python train.py --n_layer=10 --n_head=7 --n_kv_head=7 --d_mlp=1216 --norm="layernorm" --norm_place="pre" --norm_eps=1e-06 --positions="learned" --qk_norm=false --parallel_block=false --extras=["capped logits"] --lr_head=0.00603 --grad_clip=2.0 --seq_len=2048 --steps=3974
MLP neurons of a small language model. Each row is named by its layer, matrix (gate and up: input weights) and neuron, and shows model dimensions 149-297. Each number is 128 + 24 x the weight over its row's rms, rounded and kept within 0 to 255. Numbers have three digits each. A neuron's up and down rows have the sign that makes its largest values positive.
A block is one neuron, or neurons of one layer that tend to fire together. Before each block is what it responds to, as a language model described it from the Wikipedia text at the highest values.

Responds to: Mid-abbreviation letters in sports tables. Inner pieces of uppercase country codes and names in sports results lists (P-O-R, K-O-R, GE-R), plus occasional mid-word fragments and "due to".
L3.gate423:105138121136079113147098126125130135145128109132148151146143108148146115103079136125090177095144093111137125139118127084133122128166158130120079136123121098144088130157117095099130118109139115131133119152148149099124125112132135133095156130114170159101132128154139127119110140122102116132159076096149124133077139161118155145147085065136139164160136127124121109138159137094083094105096124135156154158127114110124083118145133132188104133111104150101
L3.up423:155141149136125120162144088120123140097122135102114105133140150163114124118103148172151162060134070124148143113150152108115140149131119082081090093153113093140133095177134117111159102125146123099128141152135138106164140143128107136115163085160159121142126173124143099096135100111075108116132140143126124110112136195101095167152126104132122111146120127128143127116116103143163130139112122124135135118175145072109105088138114131101126122107095097157

Responds to: Infobox field-name pieces. Tokens completing an infobox field label before a colon, such as Ar-ea, Running time, Stats at, plus scattered word fragments like up, life, Total.
L4.gate134:185153139134115148151153126133137131131135130144180161098151106087136072110124134166122148169165095118093156125133128134133138116101139120116121122148121089119105087164109120077099090157114149098144123153137082184102114152129122166134188126106163119147132143148146123148178124155117114146142136119122109160103178089095152118120093102180102110132105139184080141161153135091115126125106138099136112137118170155173078155146134142137114119118131126152
L4.up134:106168127089173130154115133129174109131077131130116178112163133128155162141147175116142092198123114125111113120113110132103104102149183142157171132164137118137134122126128130109141128153116115135036110146126132137109111158122147155109145138147139101097114111123105093103174131133144157132126107123135164154168125101120130117110154189119122136113115150097134116101148181107141101096104146111114163129106202120164090129135119132116119134094122146114
L4.gate154:152140126124135125143133115152126156152127116118169118116109085068136112156136106155113176129164129108109159104132120129129134129090127128114123111126142123124112143117111174089111124170126119112095117144129111127139108137123110131120168139127160125156154138139130124163156126167125077121163127137114082136110156100147152123109121110128113101076141142147085144131149130102100144100162146079153103189104163130134078105128139140138103106140160130152
L4.up154:124142129110139172115133123158110134160074154166137098110161109067145110111071112114147152175107077127166122136128150101094133160140176144141135175153120150128093139169143119145107102135119143143117113126132159126136127115126134168149144130171115167098136115172125167111101110130082153118132130091119133130142162097123169143112122125084147147095127122142127099124136177080114152157148109115144125149125170135142149122112129109139144171129105146109
L4.gate318:142127162154101106129140118124103129156141150121162116160162089101140116192108114155122175130106119134095141127093112119108124149128104100129144156155140147141121131153127165095146146128147157135138127158134151192105132139161125136127147123103134137108147139184123136142162130160131137124136126149112051127100181100163136133144167092183125121122105121119095082141140155072135117139136090137159161170121098152142115148160131161136101111137124176099
L4.up318:127123121189102173135149139107155136117143129121146097104166107098149104168118111156113144144128096122126116149112111096093138131135143152130130156158106147173159107098148154138149138076156104113125143195132183132087154125111136093140133134120123136107106169181130170132159108117180130101120148133112078171088150097160136124156145109095144120150109125091112127161136120126161125090119119149158144131104167168150159168127139125137115098123124140131
L4.gate486:164141164096142132136112137114165130096124115125164119111078119138095132091125137187115157074146144152124178133118149110111116101159125098108099095142119162111128109135118105067124140171148122072142140112113153157139132100109128116160174109152120148075080132142121131112138147109143112149112135136122142124141152130138092147112079093169141111091094130161123081155114108147115131157136140130141150159130105127153128076131123108141139108112100140141
L4.up486:135159149070142127117145091127151117073133115135184136150139171133131131151127132111122134133143104129168101116144101146154149099153144128126103162087095168134144128128116127100187132123151129109104137118117153130119136062111127139108175145112150092130171142132128116135150125116128093173100133158125119131145145127111132151097133088173122121146088112126116110129103130138129143170131121156166113126140169133140129115127183113107142097112114141149
L4.gate626:123155123113090103116108118148097129164100093141106116039100146109128129129101137159146171132144111096079179138133127154137088128150083155143119097144147141108121112099117151099114083098166116153118154138132128156103187117109158151128126140131117117124136122150130120100155166139073118125127163121128111106085149152082116133187130104185114101171152142143132109107161121123119149142106097097125117105112125124156076163151149149154139154139123118143
L4.up626:141117105098119168096114117125122116143106134132121146131140153142141114147075134133114206129159118085122102098108118118154171152131152171141124130125109141108121133127127102122145131146214125116119142155151102118128192104108150150121155136147121092123138100154109154128097133131110118143123136098115164126115113083133110134172134161172077177108150137104129121144103156119124118129134141121125122132124111130147104151148118123127162138091114127143
L4.gate1006:135138134136080137129150110156126159148138079135196112115104153112137133127099089157115158149123119150105150134132116117120130114141131130124117181127120119144136120160113139114106143151163144119163134159097117134112149134124135142139152124147125132111138116160154123130138100157162104162171133139092161116111155136159126143111118108158142131120167166080139111139149118085079119148110156121159133151098149147139124143159112144143104133141103144140
L4.up1006:102094123105147183114135133156125123117087155105132086100141134133113089136076175201116129113130121163099120142100112146166130133131070095130153109164181073129147105125124124142143121176133161162106139128168132194108120126125139134142107112134146115105126136159120108177106114128130138140124141130096129145114143117114064146122111152086135153155157119147123151104106161137096126103139096077117118095154160100121118117141158125123115129090169127142
L4.gate1053:087149121109144153102107137133121126133133134080149093123125142095159156144131114136158138143138161130090135178091130123120126171143120133136128171073117112125097142183129192121126109125195165099127144145123098143129096086134117140086152113125140150143112104137123127123118123125128136152135121112125121147130123118155143122183113098175065105103112125131136092138144183124107156132098121119149100116098148152115148124132111166103111139127149109170
L4.up1053:123156126200132159146100115104128139103162096120126099101142111123136154145134128146168152144155166105099146125138152134139111130123090122125131106129150137121130115085135158118130112153127132080105120136115124149136163085155108110154149112097138123146066122126146130153145159111110155115124102115092155111145123122159105121126103131137057137118121156148085163103096170130134160118127120145159110132139100200140111167128111130162096101162120115116
L4.gate1194:138110162163134131121130129126162136167114125118187098167148133100147125137124132148119148139149116091077160127152114111099131130147130111126162124130096126095163173139129169050127124133147152067075153133118109139126116123144092120126138125126129159115143142159150112118127127147121108171132117097116114154084170123125100117092115080147127144094125149155135115128165154096110130110111114112147129156090160148125087086144103085153128107117139136126
L4.up1194:149105151158149111167109138156161106106135124140139169101087146141166139120172145112137088132126098151156077173151113123147154113122101135136119137128123150125121096140137100111116138110165172096115152147107137134124140151076132124060136114134091108156176133139152162115165113137165129131132124128146163125119125193154100130116151185152134149138117160113138102103146189146126071103108127142128120131083149118148109160137109093145123122118125127131

Responds to: Word-completing subword pieces. Later subword pieces that complete a split word, above all the suffix -ity (National-ity, capac-ity, Major-ity), plus -ance, -ification and inner pieces like in-ju-red.
L2.gate182:147148148102087119150133105115098165106130129155146132151125125096133109112111158109081157139148090093105140144138136092127153133120159155158137140147112107104126124149103108130132118108108100095170111149137133098140122135132149128115150126078115142120205133114106119128109083143131115124169141137127107151114128162163157149118135140149122144131158128109099130058130124112152158167116098092121123153104142116176131170109103161086131121128129153145
L2.up182:113111154127092154119180116139106166121172136112119140079140110150130044116197148148117108125142130094100113111116101131107134093129124122139122094189110126118142094099120112104090129114129164144200125142105122126116151123128130108128133110094129123097121113143112116171119121138141142184136150137146127158153171083111124106158121138123102118124163105115143123127132109118111167110161126131136112149129103137174142150104106133103149141155101100153
L2.gate391:110113136114084149099113132118104132118131118117160129115122151148122117158171104106120122134077108132125123163135132112149115127146121132133106158117152116097155148098088165109104103151146083157125127148106107129141170128153154124130119117117137169155091139152156158157146143144083152151162117124150130123095126119105136106110113149158122132152080144148115149153168153123114094112129172169116156174096119116103129159146137120123177158143141129122
L2.up391:142125129106133151118127106119100174138133115100119112127123113112146159161133100113087116161152081157099146092131184116175138149068141148150123135095124142140136159181097136122114122124113109090128128123146117089152128127125143119134117185140120113129129102099079138170148085139121149159157143108111111152102132118102168122089120132142145121125125116143120169124143133133116126107174145108111141143137111121150130121137130159102173123086164065105
L2.gate462:131125122109126141111102139128142144100140130142183156123143203110129171097126119070099123127119127114138121137129175138135126120147127129104120086125078111086134141131131140116123117111161125092113093125114109117182126150132118120136113172117140172137141167122158097159141129155101137158144122113137173121142099128054124133139116124115135101145108093110118140136125134145150165168113166136108160166129104087112123112121139134136114103110129095121
L2.up462:117146161135134138156147133122127125141111149111115161095138153125130130162128132108117130143104103104125119118121174121120105129138128126105140080128101109174129107124105126096160138154113143138082181111196103097119108141104096101131139117136160164123097118128110121147145161159139150133127088139126137126133110135152123100108154108093160141163114104108137142148147136124107086136134148154153176107121150110093111144147128149114092128131127120088
L2.gate527:183165143166131125148146138124088163134122114140140120099153104148160179153137134126118144137126111113092094139103153136131205102143095130112131128110147123127122114116112148129134142110098165180120140153100121111145102146130123167132103114104133093126176133145133114137106136165140142121130167137108111138127091117116173106114128169147115146140109087137101134118147159115158103129100095091130106126133103145107106123131134128108131117087093106159
L2.up527:133129139118149156143140096133094117129099105158105140088142132167085140094092151168145076132197170127095112088151133152126135143091056158092095140104154087163108116163145149133152086148173124118130158154148099114180102161123156132131154132129165130178158159120142179123092131133117119164110141092125088144088145105080127127108093180127072161124126070157130122143153115153095116084110078116130128151152141126104117113145137154109144120122101134124
L2.gate795:111129129132145162138113139132086111121158129116153146103135105118125141151160110107129106121129123089121119127156090133126110122064104120148116138114146152145096132095131118086102120129162132131148162130147164142100119103149199176117167133143136088166101153133084134132124140196085109157112130082118169096102185100111130125150157127139111103108189141117110142119168121141110111163154132101103140093130121138111148112133148094124134079163112148118
L2.up795:150149161128131136108110130116112105099150108125154110177142159103094124106125120143115176102158141110147138112128133110167092049115119112130133150115150108129153116130144126123100126100100105140136137147138123122127131105145116112139129128135116188145106167120108152149141158088106153094113139155120156141120093117148099121098077105139111135110180124111175128096110154103161124099100104132167140145125162123133139119147113159111135138114132113143
L2.gate804:187133103116142126137131125150088129136099132103134171120150129098129126131159060092099104107101115109102145107133174088104139148149142169100082167126111134079131112129154112067111137109139139136142142129119126100141121165117145123119132142066112133136159110171122103111121137116185153120193130113124137126144117094117103109134130154101156121146120119099127126115107145121180143124107114081168133157112156160121138133116109090123128123107114135099
L2.up804:126106146119122109085138106073144121109139164103130113130137147128154166163146137098108129144182080105149101096128121137115148128093126151170127163133122147126152159123184105149113128115166156148129140143128107129148096123133158073096153149119124122160151128145121086158146156119084167127141078120100118113144106149109120088081132135119115133123144125127142070131106117127149122130163127099138093158118144116129159159121114055085127112082103154137
L2.gate809:115122131130123142128176119105167084079145175071167133106152159127163121138141127138118107158124131141120159118112112112155062108103136110118085127107097095149153103127093132129089101110165137113194171129170112098127110105127138102123157145115181137149091117142089164159151125143109108140112107133098162161091123125136101120130113129109142130161115103069089134129140100108093133071122123123156126161100119119133089144124115117135108135141135115104
L2.up809:183153122147124147141128147157108179127089127174157198136111127131173121112133139110100130103121066097133122089148091080144096107158130131126154193154130133114128157129150117127140140162126156169116127157074121127143156136139136149132159088121130126145166101167088135146055132099109167162139136129110129118096137171112139112088131137094173133086108119112130122128150151128145118117114120114167133149104166124135173119110127102083154114152070144139
L2.gate996:133133130169085131141134147123141091117118148119156148134127145129173121136127162132146139114117138116123149112143109159134103138132145125087119125162084187156108082102147147095087142096139147117164140126101090125116148116096120141127169080125190136156098136134133146166179158128067108133109071118109097088099185145077118132108091140107067132150111127156124128168139166098089119123128144148116132134104126094136161148118102127153123117132092147115
L2.up996:099116086135137167142093096145110138152163106111145165131137122137120106149120157130118104105163131125111133154149064105121105131094139137079117142129118086167139149099119150117114140123119135138105101140145157142139149107120151105064144144152140099080144112138130166126127105127153088113132118116144112135116084134159140098135162127076134149129191133130123139127165105150113096109140173103106100151157145122142158110132143117124171079165158151133

Responds to: Word-initial fragment pieces. First sub-word piece of a split word, especially a capital H (Hilal, Height, Highway), plus pieces like vol, comp, and letters in country codes (HUN, VAN).
L4.gate17:108132153107134102129129113157146128160106135155118136148131163147135122132119112137121167112066105095155153092146097089156110181165125158135090157164109114134082155105134146112128129131161127154111125127109123091120113141073111169150134130079157118108148106105156139117148089151103094153113121163129086115116124132098167124157068130160154118154122154111091084154104093137120143171146140123139145180103052123119170165133139114141124133116127123137
L4.up17:140135123180093153166096067115115138116115101115138136128105133101131118102100086119134116143104132090110164145141136136123115126135158183127142104132167096131113141132116159123134136099154142117082110140124130069134141101097099088157132125168155116119136118084151147120145131125070125125115124141149123075105141103086139163124111110137130116129160121110107142084157099092092122131140173113108129143146132129087103156124129175125092122088150136110
L4.gate86:160137129145097149142148136146122098159138124153171094129150144130143095152101114161123159162092136119106196136115120122154133111139119107120138124145138111137098140163109142096102076141161154075178166110128123101138128156153114187177195115131170148092146128142150119129142122136108132150149141140118139153108181107087101131142085102143119096137106125156102114139161106073100142143104148100133142184106122160145084159171140104099119137125133132167
L4.up86:125122137150091131109118131142186120122144130133129142123153126183103120193137139112112083123121125140120129094141137144138113127108145140106079147146163125132149118120123164114131150142119134086113153126123136106140141147132143182142161127097129180124129123123085108125163140140130130114107159162128134106111129122082101129146108117097130128085163109084150089100139108137093077141117135166101176091164107150123141131133145157116148185129150089100
L4.gate170:157123126116110143113137126105139125129142103142136104157114127191174106133103126134115134185075143122136138137101095153112118118140096122116110117139105132109121120151174106109119096124142135140121069125157121113117179101131113130122142116093156125108091114157113108123106144117145115097133126133128118095131161132142117135145135141124124127171071153186117108185119144124123125183132130136156122156121083079120102128114111175138119200148140111087
L4.up170:113201145117092152178108139145124122100124136155122133127132111137140170063123153114129111092168109131104087142100161148164087129156120126096132116133143127125120138108114160125097142149161164114130146106128135099133148122156120110110136120083136106123118148114125114105147114128115074133147136151127115140116135134109115141157085130128164142116056138149135126134112118136141085165123154154145127126175113119127148148121089136131125117119124109094
L4.gate702:159155165136099111116135113159129168161149148098165128115133127100199086139107110125126176106141157138122145112135152139115126139092110161141138133124103121125142138137104152139123128134127172073128116133136114135122130138128079145113159144137136110133166125149142179147128155156101112151166123120101110142082174132150143107138159079176095103110115110109133133144136153097071183127135103147140113132104129101127099090156111110164098091125110144132
L4.up702:113089108134154152149149135124156128112121128080137101133155154127143153115105132123115149136141135105143174119085095128138105135153159141098116153139134129138136097121094105099135126110113105134145129102127082124180134124103130100123161092144121131146165112164116099170144113129129170106125144166126116204136123091120157118181085082076078142143077144083112173166129077143117139113087172123075142122099090145100135125129135109121124173134135140090
L4.gate751:166152127161092131137133116130140135120139129139162132135108112141136131136122104156131132127148143115121163106119153140118125101123100098093107102092125106148133112145117159090134094111174142111134174125208153101148122129118121167117175095130168107122095134173114141140128121183127123166166143120133156123111184146122115125158112067179125103172107139129073114160157103094089159127142160141142128132091108122105107101143090078152131084145127140146
L4.up751:081157129130156151148140098152145158116138141113102108145113142130092118122131102101173146183110178114140142176139093151117122107084080135151146133149132051135127161102105090124129139156133123125086122129098148123123061101146098157153140128128140113109110145128156124115114131133094167140100118110118196138139133140144150148131132118105111140113128114103090177131118142142118132112111100117137159113136100108127148115136118107129111172123104115113
L4.gate854:164174146097109099120133133160107161136129133130143128150128137094132086158110126152118164136125133126102151125104150143120144119119140129111133164112152116121118145139139163109096089166157146109116114130160100119168083112156122113119164138105144136113186142183170165158120113153132118124149125137110105156120128097149110122143126077100141154090104125147097114167157117080147154121118132126158105151126153131080115145143120113160087113115120141145
L4.up854:163125142120161133151136134138076172154139087140139105129126087113124113153136126127130127167137143121141174102137094127119183088125089133104125166153168146152143104099091127129109103109132118111103128134097178113154128117142126087111138133099133123149135126158113140083135093123066105135135163098132128174143141119115126126142137098091145066129173161102175132139174162107170170141110101110128108165174121168129134194109145124144100124205148147077
L4.gate878:163114137155117123141151133153150116173112138116169181124145130102133152114125124127127133142129122110133172097125130136164108135142110139135141137125117148128133162157119156091121136135147160104150104152136125192153142128123128117149148117081159140115150146172134175156164128168126120161144150096116107134108166120145131112132123091163079103098117146205117116137138115095102136086121147137143126124106131136159150119164100127135095160126111146158
L4.up878:134061118142130091128124108144157119146142114177147123156152096136141165087129139095120143107118147091131120149162158097151117116110126131117113123146148088125129125134171116129118129156092133065123136145090143132104128106124101078135131125152122108104174178148076121114129125115114089114092125088142147144112140148149099130139105113143109107141179129107138147103149129127155085128106153122109159114108188110143131152103124101156105159117116127108
L4.gate1136:132093077107122116098140119189133100106132149142134101140125153170123090133143129147097086102113139136123109179157128142136145155129077124126120137140145168145148130144136112153106128153218146143130129104118144125104157135109121160126136118148118096123109129121131084090115052156104140148132150125139119123147125109113165091102119138116079134125213128146149107099142140135141095130114091105128114094147144087134148084132136094140135135104146102083
L4.up1136:148108080089131098113131127160119119149145146134125098142097129153123120118105132157114126092129158110092130142138133181154181128118103121124116133138162156104125131130130121128112150160203190145111145104128132146119111152073100077118112118135106125127079127124131092137134059164132143141106118115129109118116139066125138114147115122118092152132169144116142117110123101122115100136095115122139115114156127121112133107143154097131119161113137120101

Responds to: Up and infobox labels. Two groups: the word or prefix up (upper, upon, updated, cover up), and first words of field labels in infobox-style lists (Area, Time zone, Running time).
L3.gate333:127196146104140134140133118103137089120121167132150158112142109132116100112148153137096104148130143129159140096142137094119142113130120094148135131113127141114147065112111146110086110112154143170143120162128135146122095150137157114104141087144147145120203114130103158130129094149141079134126161102107158078145149129124138128126123148152118124121173095143112097092111163116145147157134153118187091139097150166125154108158111141134145112142097107143
L3.up333:115143132127142163106140133170122149086148113107119121072139156139165122184147115120175109123090113156131172127079109162106107117105127120144102149111102132110158115107137132147173137118155142081148129152114125113144154099112101127158119146127103115126100111108144125141161116123135151086160126127114120122149112138117078109121132133093148143129100119122133150112117119130193156074055149141148066133146149139150143150104136122091147118139126150138

Responds to: Word-initial h fragment. Fires on a lone h or H token starting a split word or name, such as h|ousing, h|ills, H|ampshire, H|BO, plus some other opening fragments like Sh, mo, equ.
L2.gate32:176107103154162143100128082122111093172164143167137141136127152133124098098127131152099131152134126088122184152110151132155121130115135124106163148124124146087151116156130183082145141120134112152130116180176105092106186146103133159149140118159130125116170130129167137114157088123070151157100135139100114107111122167126087133126138158117117134119103087124098153168145137146132132110136123144104103125090137111109162097120135163157154153123116127074
L2.up32:106128122095135114159120123112081102092124113135136183155147109152078108123141130150119077131155138133179138146162123144112128152093101092114133190154143089129123130130125116148132152109119088153136113106146183120079143140160134142087124129119126086143129170110170140116133088145109139135116123135102135123141096150133141127198143139100125128120164117099104128154120140114135116123126106107090104104113090145074152116104116129151147097148138127115
L2.gate82:156170135117127086102125153161110111120108162114153181135126142107136135148120156095104141082123145123117135148155138148145136139118116140103121151153127111095133156148136141114147153124116106148084114136132163164097125164143141099132184139118160171108215137107168174108118119148137144113132135119145145141139132156111136110160161162143138109131093126123100150116112152093168140161074085167103111108136158134121144110118081157131151126091133144139
L2.up82:133134140122109168092108130116143139129159153095151138103136156106183116123144108114125114132129098139160145134167159131135153113125151117135134185149102129059170129127061155131103146124115116142112124185138107136176109134121129131137132114157109146153142125154158126113100130151114146133113149145124163126143088116123137092109162169130117158149133144088115148122148117103130138139123089149080136111094113100139125138110130126165181108116105125162
L2.gate594:166154115142149135170100163150119149134158156120152084162127132162157106078108075154108163154184085130123135161142153098117164148114117101139125061097121135177151130124119138098072136121155087115152129142130142085122111098125106158121125172119160133121176140167132089130087108135119128145107072110107126142141140107123117096116138094127123124094127083102139131133135104097151123114165157156103080162149148071118084111109102135149102142152134129161
L2.up594:117130126120113172153166108105150147132127107137157058169156153122125102157117174128162095151132130163116139083108131128067132138153121148120164138126104101127132150179132142108106122124138093085127101156116131142132072132128133125130162143132167108123107162131126133147108126140118158148129123142115084201176141101151121140110135115141178134158130124132101113152129120124154119125157114123111094117125196134092127137080131127123139159112113127088
L2.gate834:131131075125113135084107131102179145159134157147126154107161104160113155155122123105139144158089084109132102148146149150101141184151180136091168125156153124153156146114117113116139153113121142116083116112131111109130143168097125179119129135113092102116154111099188114116164150148152138164126104126133134109098114122125088149136126126115158124097129139145098118164137137145061162178136101130125110090090105146140149136105136137137172095154122183121
L2.up834:159145073142091124114104140079144133123165139128137170090104131053114124131118128148085123139124151117133137120171117156097111148137140113104108163109136114121143123058152164097105136128146128114100101122143123113138128161112147138099113125151101121080116129112104130134151145148121158145125128120137166119102116104137125137112134158119115112091114138126106163160129161164125140137145120160122121076149121169130136118101129135168124127135123150093
L2.gate973:149144140125128127112113152141110135127127113153158155134168159116140111124098104111149157158113115121107153151115119095159169151146142156129145107131127121094084140120069144111084104149138130103087138127147110142124140123165136153105160082117139168118163132144156142150115163164147125171113134133099131127106133134128161114157137189171160133141064160107115127164149125120141112102142132144133115112104176142142104120137110169123168124150118146096
L2.up973:148144110201150140140144101153147119080142125133167143092092132104112115156156142197123141133173131128078137119127131161122159112111147105121171125150122128136194128126118165139116139117133110130125136095148137122101157148141141153141126085119103109135122129153094102131110120117143152141068165113116137169109145137124141082102136075149099107121136119110146147126110111135138176134129137125135115147129177127123134153187151163131128117147112133130
L2.gate1079:126135145129106166133100160127143109105142143142130113115104140110150099119102135127146174150141111131144180136124134119088131119065086145133164114142126130107119120133107126118111130128156133149122144193109148145125123120148115140158120145152165131077139125114120142118184122143083160114140171125117134118131143113120102151141146114153123101088103059118114142134147133126113110125089166158126138148116140138130158114118132184137131145120149162140
L2.up1079:157147152138108106144085138156105090111109152105120076067126137102143093137130118106110105136146070091144143156102140141121137088131107162141154106120144121106113153128118120121122141142130110119136127131130152079134136122133118162126153133080120094079088119117128116115154124146099159121119129150126139131126123137109135089143120107157118110128141122109124112129163138138134128120177105102079061168111120135106134109080181135110156086146161121136
L2.gate1103:164163138135106118119145159155160119109093165108162122115103137105133148156151120086093159124133102148139156151088141120110170108119134104173153104137086115103140134138113134112134103130122091115143119118169129111162109191154151170097158123065155135131160147132141148135160077168119116143041111134107151142118144139126135118154141124124147097123128145123126088167129109123099154092140146157110112149062126135123148128131128109114153116122151153124
L2.up1103:137181101121094116133122130175168089094152140140120114131148187140121132125088097125101116167116159135142128152118130139115145152085153078141157072154102141169184121099068128133118129147106101064125129114137091139146136129114147141096120178123141108130127156085140113089110088121111123118122105117131133155135143107142086111122149123063112108169109102158111120161123114111116139123111140157108124113078131123128122127115099101134118126131125109104
L2.gate1194:122110129150092142144148114129107147135132087096195131124161137099120136141157092097110115191125109134124145071169148126112158164101145143133122120128195113097145139137082160138128145125167114098103093138095137123119123086118118090114131137142150153149100097100124095174146123117113142113096080079079111135145089099124135139152167130142124121124108146134110139126136146148144109098129179126065123114114139191131099119116135114106143124140184165095
L2.up1194:094121136131103138113118132148164109130143124115105103151139172128139093108110138164105098126153115131082158133170128126153100177169129141116128167123131119155142106100070122175108104109128142147188137159083088133125094130162105130148112155121138114180144086159116160142120139124118133111144117143111120128120091120131136103162137109126137145130105112157130141148118161161102113119156114149154090112111098126124156160148113122171107105116109094114